{
  "n_layer": 10,
  "n_kv_head": 7,
  "d_mlp": 1216,
  "init_std_down": 0.0038,
  "weight_decay": 0.16,
  "lr_head": 0.00603,
  "grad_clip": 2.0,
  "schedule": "wsd",
  "seq_len": 2048,
  "dataset": "wikipedia_en"
}
MLP neurons of a small language model. Each row is named by its layer, matrix (gate and up: input weights; down: output weights) and neuron, and shows model dimensions 272-399. Each number is 50 + 15 x the weight over its row's rms, rounded and kept within 0 to 99. A neuron's up and down rows have the sign that makes its largest values positive.
After each neuron's rows, "fires before" lists the tokens most often just after its 100 highest values on Wikipedia text that the model never trained on; "fires after" lists the tokens most often just before its 100 highest values on Wikipedia text that the model never trained on.

L5.gate988:62 46 41 65 61 48 47 44 55 45 62 40 60 68 35 64 65 16 33 48 47 25 52 52 43 46 59 52 49 74 72 25 51 34 63 26 55 39 35 40 71 42 34 71 31 18 46 22 66 50 57 63 68 41 34 58 27 40 64 40 54 40 37 51 38 51 60 60 47 33 59 21 33 31 46 04 41 41 45 43 44 42 59 55 59 27 50 44 43 19 58 41 92 38 52 65 56 76 82 45 54 88 43 15 53 37 36 56 39 60 66 57 54 56 59 39 62 55 29 31 37 69 57 75 49 50 36 54
L5.up988:41 47 65 27 54 47 35 45 73 47 36 64 44 56 40 50 52 50 57 30 40 49 43 48 53 39 67 49 42 58 10 61 99 89 59 58 26 83 48 65 30 49 60 58 34 69 50 63 42 21 28 57 56 42 45 46 54 47 42 22 47 39 52 44 48 70 76 46 75 69 69 30 38 58 60 46 49 64 35 56 49 60 63 49 59 58 47 49 67 24 57 47 69 55 56 41 38 57 20 37 21 37 56 51 60 67 59 43 34 30 48 53 77 57 38 63 66 62 58 66 72 79 23 39 51 65 53 37
L5.down988:65 56 25 61 45 08 44 48 56 49 51 72 62 45 38 56 50 66 30 44 45 79 14 43 35 59 81 50 40 67 31 35 67 49 58 61 62 28 51 48 66 50 36 33 42 52 73 45 30 38 69 67 38 46 47 62 51 35 39 45 52 71 49 51 56 47 31 43 38 62 56 47 24 25 48 31 32 31 56 44 41 11 54 34 46 42 52 64 56 83 68 63 37 46 59 43 38 70 54 47 46 29 48 36 33 42 61 60 41 64 30 52 36 66 38 53 36 59 64 78 54 74 22 29 66 36 50 61
fires before: " |", ".", ";", ")"
fires after: " |", ".", " ", ";", "v"

L5.gate860:19 25 45 47 28 38 72 42 41 30 42 21 72 23 33 52 60 40 74 47 36 38 45 29 63 25 25 52 62 41 48 38 45 37 38 46 27 45 50 45 46 45 62 26 44 60 53 37 60 89 65 46 54 19 09 80 46 51 81 64 36 59 67 42 20 45 44 22 48 39 64 39 33 62 49 70 81 47 78 60 59 49 59 61 76 74 48 43 38 47 54 50 45 54 17 41 57 71 28 21 19 61 42 35 60 65 54 93 57 60 38 56 67 37 42 69 60 56 46 32 36 38 44 50 59 54 64 52
L5.up860:44 62 53 21 59 44 29 37 16 78 65 50 79 38 34 34 58 48 35 63 48 24 39 33 40 76 70 49 34 57 56 53 42 52 50 28 25 25 49 58 32 35 60 21 28 43 62 53 61 41 65 57 74 44 43 43 51 35 61 49 50 24 36 67 60 29 62 52 55 18 51 76 46 52 63 16 64 43 41 35 65 45 27 14 45 49 55 72 75 65 54 36 38 59 31 49 30 44 59 31 66 49 31 61 36 46 54 57 70 48 21 51 48 46 64 72 38 42 78 56 62 61 33 27 69 48 44 55
L5.down860:33 31 51 37 35 33 29 31 31 68 78 23 27 47 27 31 57 95 71 93 33 21 46 43 55 48 62 60 47 50 65 59 47 52 50 58 55 62 63 62 69 56 36 00 49 62 56 48 44 60 54 49 36 39 55 43 27 38 73 54 80 61 31 30 45 53 46 51 39 37 62 82 29 61 51 36 37 43 42 59 56 57 53 39 31 46 40 58 62 32 66 45 57 46 37 56 50 77 48 40 53 64 24 79 50 48 37 78 49 53 46 54 79 58 48 47 59 47 32 60 36 80 81 29 57 22 46 45
fires before: " |", ";", "\n", "S"
fires after: " |", ";", " ", "±", " 0", "L"

L6.gate60:22 32 49 57 59 57 49 73 45 51 39 49 60 47 10 21 68 51 23 53 42 35 37 36 56 60 81 55 52 53 42 27 63 20 23 42 53 47 31 42 58 62 35 38 38 30 64 23 59 64 45 53 63 56 31 48 63 28 65 40 50 61 36 63 49 65 40 59 60 52 67 27 31 75 62 52 48 54 62 53 26 47 56 74 52 56 44 75 00 48 36 42 33 54 27 53 49 41 42 51 63 30 35 24 52 40 59 74 37 52 83 52 51 68 23 66 51 22 60 40 42 77 37 63 51 37 62 70
L6.up60:43 48 47 42 52 49 46 35 55 55 46 61 66 71 22 54 60 72 37 74 42 50 41 51 52 49 54 47 42 48 47 44 74 70 57 56 29 42 55 63 63 59 84 40 38 45 54 50 57 87 39 66 63 61 48 33 58 80 51 26 21 41 25 37 61 52 56 53 45 41 86 52 57 78 51 41 41 51 48 63 29 31 40 39 66 48 72 48 63 72 31 51 51 38 14 33 27 55 29 66 42 57 56 43 47 68 50 29 52 38 60 57 47 62 56 62 68 24 60 39 46 70 31 28 15 66 40 59
L6.down60:52 42 66 51 73 46 58 69 36 31 41 54 46 49 27 64 44 77 69 34 42 34 17 51 60 56 67 59 53 76 61 45 30 49 49 54 46 66 51 63 43 59 36 47 41 30 51 62 50 53 32 34 49 76 66 63 58 42 55 33 54 55 29 53 43 49 58 50 48 48 82 87 43 58 46 62 71 62 71 61 46 41 69 40 75 76 63 51 56 68 70 65 26 65 38 42 31 64 54 21 40 48 36 58 53 45 04 99 43 52 50 38 57 34 54 69 67 69 43 64 54 69 46 55 53 56 41 69
fires before: " 0", "\n", " 1", " ", " 2", ";"
fires after: " 0", " 1", " ", " 2", ";", " 14"

L6.gate140:27 49 35 51 40 60 40 62 30 58 43 34 65 20 27 65 64 35 51 55 44 40 41 42 56 84 58 38 22 29 55 44 49 25 49 66 35 76 39 57 55 44 46 22 21 56 65 55 42 35 63 54 77 55 31 24 58 30 63 53 42 58 68 69 21 64 26 48 58 36 36 40 53 45 44 44 44 67 38 53 39 49 58 60 75 45 41 55 36 56 32 39 37 44 32 46 61 52 49 47 55 51 63 45 73 44 54 42 46 49 65 66 65 45 63 87 73 31 77 41 40 66 40 60 67 40 62 42
L6.up140:55 43 51 31 71 53 67 56 68 57 43 66 62 51 62 50 50 65 43 55 47 44 62 74 40 62 58 50 47 48 66 78 66 40 55 32 43 46 20 69 45 43 54 47 46 39 42 50 57 52 84 67 54 37 53 65 91 39 16 47 41 51 33 35 34 33 68 50 53 49 19 33 59 41 40 59 48 41 56 34 46 61 61 35 57 21 52 30 86 49 51 62 38 52 35 32 57 52 45 42 47 16 65 30 59 62 73 52 48 65 54 52 49 54 30 50 45 72 43 48 25 30 84 60 56 25 36 75
L6.down140:30 15 48 47 61 40 34 30 62 70 49 62 90 56 59 47 46 47 62 59 40 49 50 43 40 50 41 51 48 46 47 42 40 55 21 36 37 46 31 33 46 32 31 55 70 55 68 57 56 50 70 43 56 66 28 39 49 31 76 59 68 55 59 63 45 63 42 55 59 18 35 32 52 38 51 44 42 71 53 40 65 61 43 44 55 32 48 49 22 54 54 61 38 52 27 46 65 61 42 52 70 50 41 41 54 63 77 45 42 46 56 41 59 38 66 42 55 73 43 07 24 51 52 36 60 60 88 34
fires before: " |", "76", "-", "54"
fires after: " |", " W", ";"

L5.gate128:59 28 34 57 40 35 49 63 26 33 81 47 81 56 20 56 38 45 40 70 50 55 49 35 48 20 36 44 57 37 87 55 66 50 48 49 51 32 58 32 42 71 77 08 51 36 58 55 74 62 27 74 40 57 48 39 25 32 59 56 61 67 29 40 52 40 44 59 56 55 53 36 42 35 73 37 65 34 44 43 43 50 78 58 63 57 40 62 23 35 64 27 38 76 38 71 43 38 58 46 44 70 52 28 60 39 44 49 42 60 41 62 55 49 27 26 58 53 35 54 42 63 25 29 57 28 61 94
L5.up128:57 77 28 36 42 60 42 50 55 65 57 41 45 35 19 46 47 45 46 54 41 51 58 49 49 52 14 42 26 69 54 33 61 42 83 70 20 43 63 54 58 50 65 45 36 61 50 48 56 52 26 48 64 49 46 26 45 65 61 54 30 74 48 40 37 35 58 27 49 46 84 38 40 75 45 59 48 62 40 17 34 63 53 58 70 59 65 38 28 48 32 40 37 88 46 74 51 09 62 28 48 32 57 57 29 46 57 68 37 54 48 46 62 54 63 48 53 29 19 57 48 76 65 48 46 34 46 50
L5.down128:54 55 77 54 55 52 34 47 88 81 72 67 66 26 50 55 41 42 60 37 60 40 40 49 43 46 12 56 48 68 30 64 60 38 80 58 42 51 45 26 35 40 57 47 43 61 53 69 52 47 65 72 62 37 44 33 58 55 55 85 16 58 55 44 57 61 57 56 63 63 42 72 60 46 75 27 34 56 26 09 29 46 42 43 88 74 42 44 41 52 39 70 27 39 39 57 32 59 74 42 32 33 28 32 72 46 33 50 74 28 49 45 66 46 54 46 70 41 37 62 53 75 61 78 36 68 69 58
fires before: ";", " |", "–", "\n", "."
fires after: ";", " |", "–", " 19", "."

L5.gate461:36 54 47 59 41 44 26 45 61 45 47 94 48 52 44 48 65 52 48 56 55 31 50 36 44 49 35 45 56 22 47 44 39 46 46 57 58 48 44 32 71 65 38 48 61 68 51 42 61 19 31 54 48 37 30 51 39 39 77 43 65 73 26 80 77 54 22 63 49 50 57 42 38 62 38 25 66 20 69 80 60 56 73 68 29 64 28 76 33 49 69 41 49 46 43 65 36 42 41 49 49 78 67 47 73 72 58 56 59 20 72 62 51 30 59 49 74 39 40 54 34 42 61 68 25 74 38 65
L5.up461:55 69 70 41 69 70 54 21 09 45 35 44 38 45 52 57 46 39 57 54 68 43 38 62 66 30 80 55 53 46 39 72 40 56 53 72 32 44 35 59 25 53 27 56 40 41 60 68 42 47 57 64 55 19 30 55 46 49 44 65 61 00 16 34 52 60 58 74 54 31 72 60 57 37 52 59 41 40 47 29 49 43 51 28 22 62 51 58 28 45 24 63 60 27 52 63 64 70 37 45 50 65 53 29 90 61 76 51 80 32 00 48 93 45 61 41 25 55 60 32 59 41 38 75 23 60 38 60
L5.down461:64 31 51 35 71 59 70 58 20 27 37 11 38 58 39 38 41 54 31 72 49 24 19 55 30 61 65 51 24 52 60 66 45 53 56 68 49 57 47 82 63 38 74 43 18 57 54 57 47 72 59 38 64 38 31 47 63 63 73 78 63 22 14 29 34 45 60 40 71 57 48 48 55 44 42 67 34 46 29 54 44 61 44 63 55 75 40 58 72 57 48 48 41 65 40 59 45 52 32 45 46 30 37 42 18 47 66 45 38 51 35 53 56 51 37 81 38 35 75 35 56 42 31 35 63 65 53 44
fires before: ".", " (", ")", " |", "}"
fires after: ".", " (", " 1", "}", " −"

L6.gate285:48 50 72 38 55 72 43 69 28 51 31 38 46 64 42 70 74 36 70 49 62 33 71 58 46 45 53 53 46 49 39 59 31 43 39 64 28 50 29 31 25 48 37 82 25 54 57 59 43 41 33 57 76 47 18 65 77 28 61 32 53 53 48 53 59 74 57 54 59 55 21 56 51 73 36 53 60 47 58 38 32 57 48 61 59 55 63 47 00 56 47 54 91 76 49 61 35 44 33 22 26 32 44 20 62 36 51 51 14 40 59 64 79 69 48 46 49 36 33 48 31 54 33 79 62 40 60 71
L6.up285:47 41 24 77 46 76 18 52 48 51 44 26 45 34 30 46 61 74 57 76 39 71 44 52 47 55 68 63 65 28 38 57 59 30 49 27 58 48 47 74 41 53 60 30 61 38 45 69 51 44 34 50 44 66 54 42 46 62 59 49 37 76 55 52 48 60 20 64 50 70 59 48 45 86 50 59 48 53 28 44 44 66 37 30 83 71 68 38 69 59 51 45 44 41 38 63 61 14 68 75 48 10 47 55 63 24 52 39 31 49 48 57 28 41 46 57 29 36 48 25 69 83 56 55 56 65 61 79
L6.down285:52 79 26 20 81 71 42 56 55 54 30 60 57 54 60 26 31 39 54 59 54 35 31 41 29 44 56 61 64 85 33 61 54 42 38 60 37 50 60 45 32 45 59 82 41 51 47 53 56 51 76 38 59 36 31 51 42 37 67 46 45 53 84 48 43 45 66 97 54 41 47 62 37 33 56 63 59 51 72 41 33 81 49 50 70 47 31 26 50 72 42 63 65 52 67 65 47 29 52 32 76 46 45 31 22 13 36 59 31 47 57 61 79 80 85 39 39 42 40 40 39 47 60 73 55 51 63 56
fires before: " |", ".", ";", " over"
fires after: " |", " ", ";", ","

L5.gate959:47 37 35 51 69 72 49 23 45 57 13 55 58 43 28 49 45 52 33 37 29 52 59 41 70 36 64 58 65 46 48 50 63 44 45 53 55 57 42 49 49 43 53 18 60 52 53 58 61 60 52 71 41 43 52 31 53 39 43 40 56 48 41 89 49 64 28 69 55 59 52 42 53 24 60 53 87 39 57 68 45 52 60 79 48 63 56 67 64 63 48 51 27 61 19 55 51 66 41 55 46 54 67 39 78 92 59 69 64 36 41 73 38 48 41 64 73 47 62 42 43 56 54 75 43 49 56 13
L5.up959:61 45 52 26 44 80 32 62 45 59 40 29 72 58 62 62 20 50 53 49 50 42 41 54 28 61 60 70 55 45 46 49 33 68 53 38 36 50 20 66 40 39 44 47 33 48 48 42 43 36 52 51 51 38 47 81 69 52 44 59 53 58 50 55 51 29 70 50 60 62 33 38 41 45 29 66 46 37 52 66 55 46 41 47 57 31 77 44 51 58 66 63 27 57 57 85 68 39 32 53 90 30 41 66 41 40 50 36 35 52 55 37 49 71 71 42 61 60 45 62 48 37 45 46 49 37 29 55
L5.down959:45 18 71 53 27 29 51 65 67 48 40 43 46 40 79 47 60 42 32 51 20 54 48 44 44 26 34 31 56 51 67 33 31 59 45 65 45 35 40 86 57 50 39 40 67 71 40 43 66 21 50 62 55 54 31 48 51 36 36 75 75 44 54 30 50 67 47 62 39 54 31 59 65 47 30 43 68 67 49 43 52 43 48 57 44 64 89 40 70 61 41 29 43 76 91 56 73 45 51 48 60 32 21 60 44 47 68 63 64 54 20 41 44 51 49 49 13 70 33 26 77 52 40 51 90 56 18 66
fires before: "\n", " "
fires after: " ", " |", "e"

L5.gate296:28 15 68 46 41 51 30 51 40 54 37 29 53 48 07 43 54 44 64 80 48 54 34 41 56 43 49 53 50 77 56 39 38 49 36 36 42 46 53 56 45 45 78 41 24 29 63 55 55 56 68 38 75 44 51 40 17 52 75 22 42 58 31 78 45 60 51 63 52 54 58 53 57 47 61 41 40 47 55 62 31 30 49 54 67 32 48 64 45 79 90 48 35 65 31 61 51 47 60 58 62 39 49 27 57 29 35 66 36 63 71 48 43 60 35 53 57 30 52 41 31 74 63 36 57 38 42 73
L5.up296:32 41 28 34 73 59 50 29 86 84 28 43 33 38 27 50 52 57 61 81 46 33 86 31 46 49 48 50 67 45 38 62 63 28 30 50 50 65 75 51 29 58 35 65 22 39 53 58 50 56 50 50 65 66 18 46 49 74 56 20 57 77 26 61 65 48 55 45 46 37 81 44 52 63 65 77 60 33 41 47 58 75 54 31 42 29 31 74 27 58 27 64 76 56 58 61 16 42 57 52 46 54 33 50 30 61 58 50 30 36 59 51 24 47 45 53 49 32 49 44 47 72 55 33 48 30 57 52
L5.down296:68 38 57 30 52 51 40 65 48 39 46 63 47 33 80 62 49 56 55 65 56 30 52 57 63 65 19 58 53 40 33 56 41 48 24 54 35 52 61 41 38 47 59 52 39 58 47 52 48 45 52 28 29 65 45 57 32 41 36 32 75 70 40 63 21 60 08 44 41 39 62 47 24 60 61 36 52 51 59 75 66 77 35 63 49 57 82 48 20 54 33 67 43 29 48 13 58 57 51 52 46 47 59 52 44 51 35 29 48 53 35 27 33 56 33 50 54 75 61 46 36 76 69 58 38 47 42 47
fires before: " |", "|", "\n", ";", "?", "0.0"
fires after: " |", " ", ";"

L5.gate324:66 57 69 61 00 36 51 42 74 61 21 26 46 27 41 66 71 74 45 52 36 42 43 35 57 70 45 41 32 55 59 46 51 28 52 80 46 34 38 38 55 66 31 61 43 53 56 26 66 34 66 49 66 43 25 40 69 34 43 34 39 78 52 68 38 58 54 41 55 42 72 31 35 42 30 53 46 56 51 61 59 49 44 63 55 48 36 78 28 51 30 48 04 70 19 51 27 37 43 53 48 28 39 46 61 44 66 58 27 49 65 54 37 27 42 60 79 37 50 37 40 46 36 54 38 48 65 49
L5.up324:58 41 67 49 48 30 46 27 24 66 70 26 65 40 65 51 55 49 55 63 72 47 44 60 54 45 57 51 27 55 52 63 68 52 60 58 37 57 51 65 32 59 58 46 43 67 51 55 41 47 66 41 72 62 47 27 28 59 52 40 36 37 57 41 34 51 42 68 51 33 33 55 43 73 26 48 46 65 54 55 35 65 52 40 39 33 34 67 39 67 71 39 16 53 17 56 52 34 41 45 51 29 51 16 72 49 52 64 64 43 46 69 35 35 58 39 54 68 68 49 63 46 39 59 48 33 62 25
L5.down324:58 42 52 41 58 51 31 55 57 52 57 43 55 68 61 64 46 49 46 57 54 42 52 39 47 50 68 46 72 76 55 15 44 78 33 48 37 58 36 55 53 43 39 45 56 44 61 69 55 48 38 28 52 14 45 66 61 27 36 77 83 61 23 24 39 43 42 60 51 15 53 64 55 38 61 73 55 45 90 59 62 45 52 47 43 51 73 31 48 44 52 53 85 62 95 48 50 74 53 43 57 67 48 43 44 48 48 69 51 34 26 41 19 28 38 39 33 34 44 56 52 61 57 35 71 53 42 59
fires before: " |", "\n", " ", " 0"
fires after: " |", " ", " 0", " L", " W"

L5.gate255:50 49 27 53 56 20 65 55 66 32 37 49 66 69 25 52 65 37 49 57 49 15 54 40 60 85 35 54 32 64 47 63 20 27 55 65 26 48 49 37 39 36 52 41 62 60 60 37 81 40 52 50 56 48 44 59 25 35 32 47 18 33 55 81 48 45 42 59 53 32 48 38 47 47 33 46 57 44 62 29 46 44 51 28 84 84 25 53 50 33 56 64 41 34 28 40 36 45 56 51 37 63 54 31 63 45 41 70 21 59 53 53 51 52 77 65 45 34 58 60 36 49 60 57 35 39 45 49
L5.up255:44 37 33 49 68 45 63 39 39 69 52 81 26 68 46 37 61 55 50 42 53 48 83 27 55 49 45 47 39 31 47 57 37 49 41 47 29 53 73 62 22 42 86 12 70 52 46 51 46 35 52 44 45 29 31 52 46 60 34 53 39 69 41 49 50 45 46 31 49 34 64 64 70 48 27 58 55 57 51 66 69 28 45 36 70 62 67 37 83 75 28 64 52 66 34 48 26 58 32 61 65 27 52 42 42 50 34 54 34 41 74 46 77 47 65 52 29 45 41 59 40 66 50 51 08 43 58 49
L5.down255:58 52 58 28 67 60 62 39 41 45 72 62 24 37 48 11 73 47 39 67 53 44 28 53 59 46 43 38 39 54 47 82 23 60 53 53 32 62 47 43 20 43 31 31 68 63 53 62 52 48 58 28 66 71 36 55 34 20 39 27 79 69 61 37 45 34 41 34 53 56 62 64 51 79 52 70 85 73 23 47 57 44 67 22 35 67 69 51 31 42 26 60 34 55 72 48 51 33 45 35 22 55 50 64 48 43 36 39 19 44 52 50 56 54 45 30 30 15 29 47 53 76 53 53 46 55 46 67
fires before: " |", ";"
fires after: " |", ";"

L7.gate1180:35 59 73 60 75 34 42 27 42 54 31 42 85 76 79 84 36 73 49 36 24 46 66 26 57 63 70 46 36 30 69 35 55 51 41 44 53 61 45 47 40 50 40 30 32 46 41 43 68 46 69 24 35 65 49 48 34 49 20 47 60 34 83 49 72 61 54 43 73 53 57 48 27 47 44 43 56 51 70 39 67 52 62 28 55 41 60 31 55 46 47 28 70 32 67 39 57 45 51 27 45 40 74 58 58 48 36 53 57 31 50 51 31 53 37 58 60 54 41 42 51 38 48 46 73 52 36 30
L7.up1180:45 49 40 66 33 32 47 63 37 53 70 67 48 61 58 54 46 53 68 52 49 36 66 62 40 53 45 80 37 60 39 38 92 50 75 34 86 56 54 64 11 32 57 23 34 62 73 59 31 61 77 53 61 73 72 42 70 57 45 44 04 69 71 39 61 56 49 48 42 64 49 37 48 61 57 55 67 19 47 52 50 72 70 65 31 56 41 58 52 45 30 50 50 52 61 57 77 74 39 48 45 62 45 54 51 64 56 60 30 67 69 63 63 63 38 45 58 65 33 44 34 35 62 34 69 32 34 63
L7.down1180:22 50 61 52 58 19 78 39 61 24 45 53 48 52 58 50 66 49 47 63 41 39 37 39 60 47 55 74 39 27 64 49 44 32 67 42 21 60 75 65 77 43 54 40 38 69 37 65 47 44 41 35 66 45 38 37 66 48 45 49 86 41 53 44 59 47 56 20 53 59 82 19 84 67 47 77 33 72 33 59 56 33 56 64 36 66 48 54 30 60 22 53 35 59 63 75 48 55 49 67 77 42 28 66 46 58 44 46 40 42 43 43 81 41 29 36 37 44 28 69 59 55 29 72 44 55 43 53
fires before: ",", "ke", " |", "w"
fires after: "L", "M", " November", " April", " March"

L5.gate542:47 58 58 53 48 57 51 75 70 59 43 46 00 57 39 50 32 30 50 61 43 37 53 46 49 73 39 47 43 53 63 44 34 53 49 43 51 49 75 43 50 52 30 54 41 77 53 32 50 46 70 64 56 55 43 66 53 60 63 00 39 91 52 66 47 49 41 36 48 48 39 36 49 33 39 65 36 47 69 58 39 58 65 65 81 27 56 69 03 48 59 41 65 74 33 81 46 53 39 43 33 56 27 42 36 23 68 53 62 66 55 61 65 48 29 60 63 55 33 88 65 66 71 37 32 41 78 52
L5.up542:54 32 46 43 33 39 40 68 41 64 34 05 59 37 32 45 58 61 45 72 54 46 70 49 54 57 43 65 57 61 28 49 53 45 38 67 65 70 33 45 76 28 97 49 29 15 41 47 44 63 55 43 40 49 54 31 59 57 59 56 34 46 59 43 57 75 46 54 68 62 31 54 09 74 58 74 42 41 36 50 33 68 49 58 58 39 34 69 47 35 83 46 39 56 20 74 36 20 61 61 52 20 51 42 62 50 76 38 30 47 43 53 51 56 54 65 57 37 70 40 44 83 57 55 92 48 57 59
L5.down542:57 32 71 37 44 39 53 34 40 56 36 86 53 59 62 18 53 73 50 34 45 27 66 63 57 43 28 53 33 33 48 43 25 52 56 46 28 50 36 42 45 39 46 46 46 79 45 35 61 61 52 43 23 57 24 42 48 47 38 48 65 60 21 54 52 67 46 43 58 28 57 63 49 55 68 48 42 79 62 39 65 42 80 49 50 52 78 38 32 29 40 64 29 51 47 48 74 51 48 91 58 58 54 62 39 58 64 40 30 50 64 56 32 43 75 47 51 34 24 34 46 51 39 39 51 58 34 70
fires before: " |", ";", "."
fires after: " |", ";"

L5.gate240:25 23 71 47 54 80 85 67 43 76 47 23 57 56 25 65 66 42 47 57 62 39 96 35 60 45 51 51 65 55 42 25 61 36 35 44 34 55 30 51 55 55 52 05 38 64 58 45 69 56 28 54 50 38 50 74 50 30 69 19 23 67 51 53 43 50 72 62 37 50 22 41 42 32 53 58 32 37 73 43 34 66 38 56 39 25 22 50 57 20 79 23 54 58 32 83 66 25 53 40 39 39 63 28 47 56 39 46 27 48 48 65 41 57 27 31 38 76 44 67 52 59 49 53 57 44 49 57
L5.up240:54 32 50 58 62 32 65 32 36 66 44 56 68 47 35 78 60 44 56 63 48 55 71 41 60 72 70 60 49 45 59 59 61 61 23 47 37 47 31 37 29 52 17 74 39 06 41 64 51 78 49 60 64 29 18 61 62 56 43 55 64 59 52 50 58 53 42 44 64 46 40 27 55 59 66 67 40 36 52 22 28 50 51 57 52 69 51 81 38 49 73 62 37 62 28 50 41 47 56 54 43 29 29 48 43 17 51 89 22 73 47 61 35 49 57 53 40 33 36 38 53 55 69 38 67 13 58 44
L5.down240:28 43 45 21 61 21 65 53 52 62 45 56 60 53 34 48 76 66 64 59 63 31 70 64 56 72 45 66 76 38 63 61 34 59 21 51 62 65 44 47 36 48 50 57 43 68 53 71 42 59 39 33 57 62 36 46 60 48 75 28 66 28 45 48 48 37 71 29 55 39 55 40 45 28 88 60 48 68 53 67 42 77 26 42 56 55 43 84 40 44 36 36 75 31 33 40 34 13 35 42 46 59 24 78 70 46 52 60 40 29 63 43 69 36 67 63 34 42 55 29 49 58 70 43 64 58 59 48
fires before: " |", "ning", "s", "1"
fires after: " |", " ", ";"

L6.gate24:41 44 54 52 45 29 50 15 47 31 63 43 65 32 28 50 46 40 08 42 51 44 28 43 59 54 87 52 64 49 34 48 35 52 43 47 64 28 46 41 10 56 27 44 33 21 51 34 52 49 38 51 49 52 47 32 70 41 30 54 56 71 35 81 47 45 39 64 39 52 64 39 48 67 57 37 60 46 44 50 38 29 50 73 61 65 51 73 51 67 50 67 40 49 20 71 53 73 35 57 57 34 32 52 60 53 69 43 20 63 75 52 48 56 50 81 52 21 54 50 45 55 35 74 58 50 45 50
L6.up24:40 31 45 40 38 81 37 51 30 47 30 57 48 46 52 66 45 23 70 52 41 59 56 42 56 48 59 46 67 54 57 64 71 62 44 40 70 66 34 14 57 57 27 48 47 61 55 33 42 68 52 60 59 49 34 51 41 74 70 39 51 28 76 74 43 38 67 53 55 24 51 49 68 47 31 58 63 29 77 72 47 50 26 62 38 37 30 58 27 44 56 38 38 43 56 55 51 42 47 57 55 45 91 46 34 51 61 37 68 47 35 40 33 39 41 52 85 59 90 68 53 66 64 61 41 51 71 34
L6.down24:52 68 53 63 61 69 30 71 56 48 52 41 57 29 51 63 57 52 70 46 65 40 57 36 66 62 19 30 57 33 56 44 16 50 68 57 37 49 61 56 56 58 57 28 39 52 27 44 52 31 79 43 53 45 59 49 36 45 53 21 57 70 56 80 50 32 47 42 61 63 89 44 59 65 57 40 39 62 44 50 44 37 48 43 60 33 45 54 25 64 50 44 46 61 67 64 47 30 66 39 17 48 27 49 56 33 07 44 37 70 26 47 38 38 47 57 35 12 25 44 31 54 29 58 41 70 55 51
fires before: "\n", " |", " ", "±", ","
fires after: " ", " |", "%", "s"

L5.gate1151:40 42 36 57 50 44 50 54 73 68 48 52 53 48 24 73 54 41 28 56 30 52 39 36 60 60 38 53 51 30 51 50 35 24 36 44 37 53 62 36 56 44 43 36 44 60 67 49 60 59 51 61 71 56 50 60 51 49 56 55 60 53 63 50 35 52 40 43 60 39 53 34 37 54 46 60 44 45 57 36 39 54 58 74 49 47 45 87 48 66 43 26 42 42 49 37 43 27 49 59 25 33 42 44 54 67 48 56 41 65 64 59 37 41 41 68 18 44 73 48 53 42 46 57 45 17 76 48
L5.up1151:64 74 49 48 62 75 38 46 37 21 61 44 34 52 60 62 47 40 29 27 65 65 69 57 38 51 62 45 47 72 47 61 42 58 36 59 49 31 43 40 42 29 22 66 26 38 48 48 76 27 39 77 89 48 21 59 42 59 35 35 63 62 59 37 42 29 98 47 54 33 45 48 37 65 62 82 44 66 59 55 63 53 36 34 40 28 44 43 44 46 40 60 61 80 67 64 33 53 39 31 50 27 27 46 39 73 32 36 55 51 48 53 46 59 68 55 40 66 55 59 43 36 74 65 64 36 50 66
L5.down1151:36 51 44 52 45 74 45 58 37 61 66 65 39 72 71 04 50 72 75 54 47 00 64 41 54 64 54 56 54 45 33 41 49 51 20 55 55 52 42 39 40 38 37 46 46 70 51 75 50 30 64 27 40 44 46 59 43 39 29 61 59 53 32 70 14 44 53 61 39 21 54 38 62 49 42 63 26 58 52 61 68 68 53 32 49 45 43 24 37 30 32 44 46 51 70 30 31 65 80 39 63 52 48 53 38 51 44 70 58 36 22 46 38 76 39 20 77 79 67 63 45 23 57 58 36 60 32 47
fires before: " 0", " |", "\n", " 1", "0.0", " 3"
fires after: " |", " 0", " 1", " 3"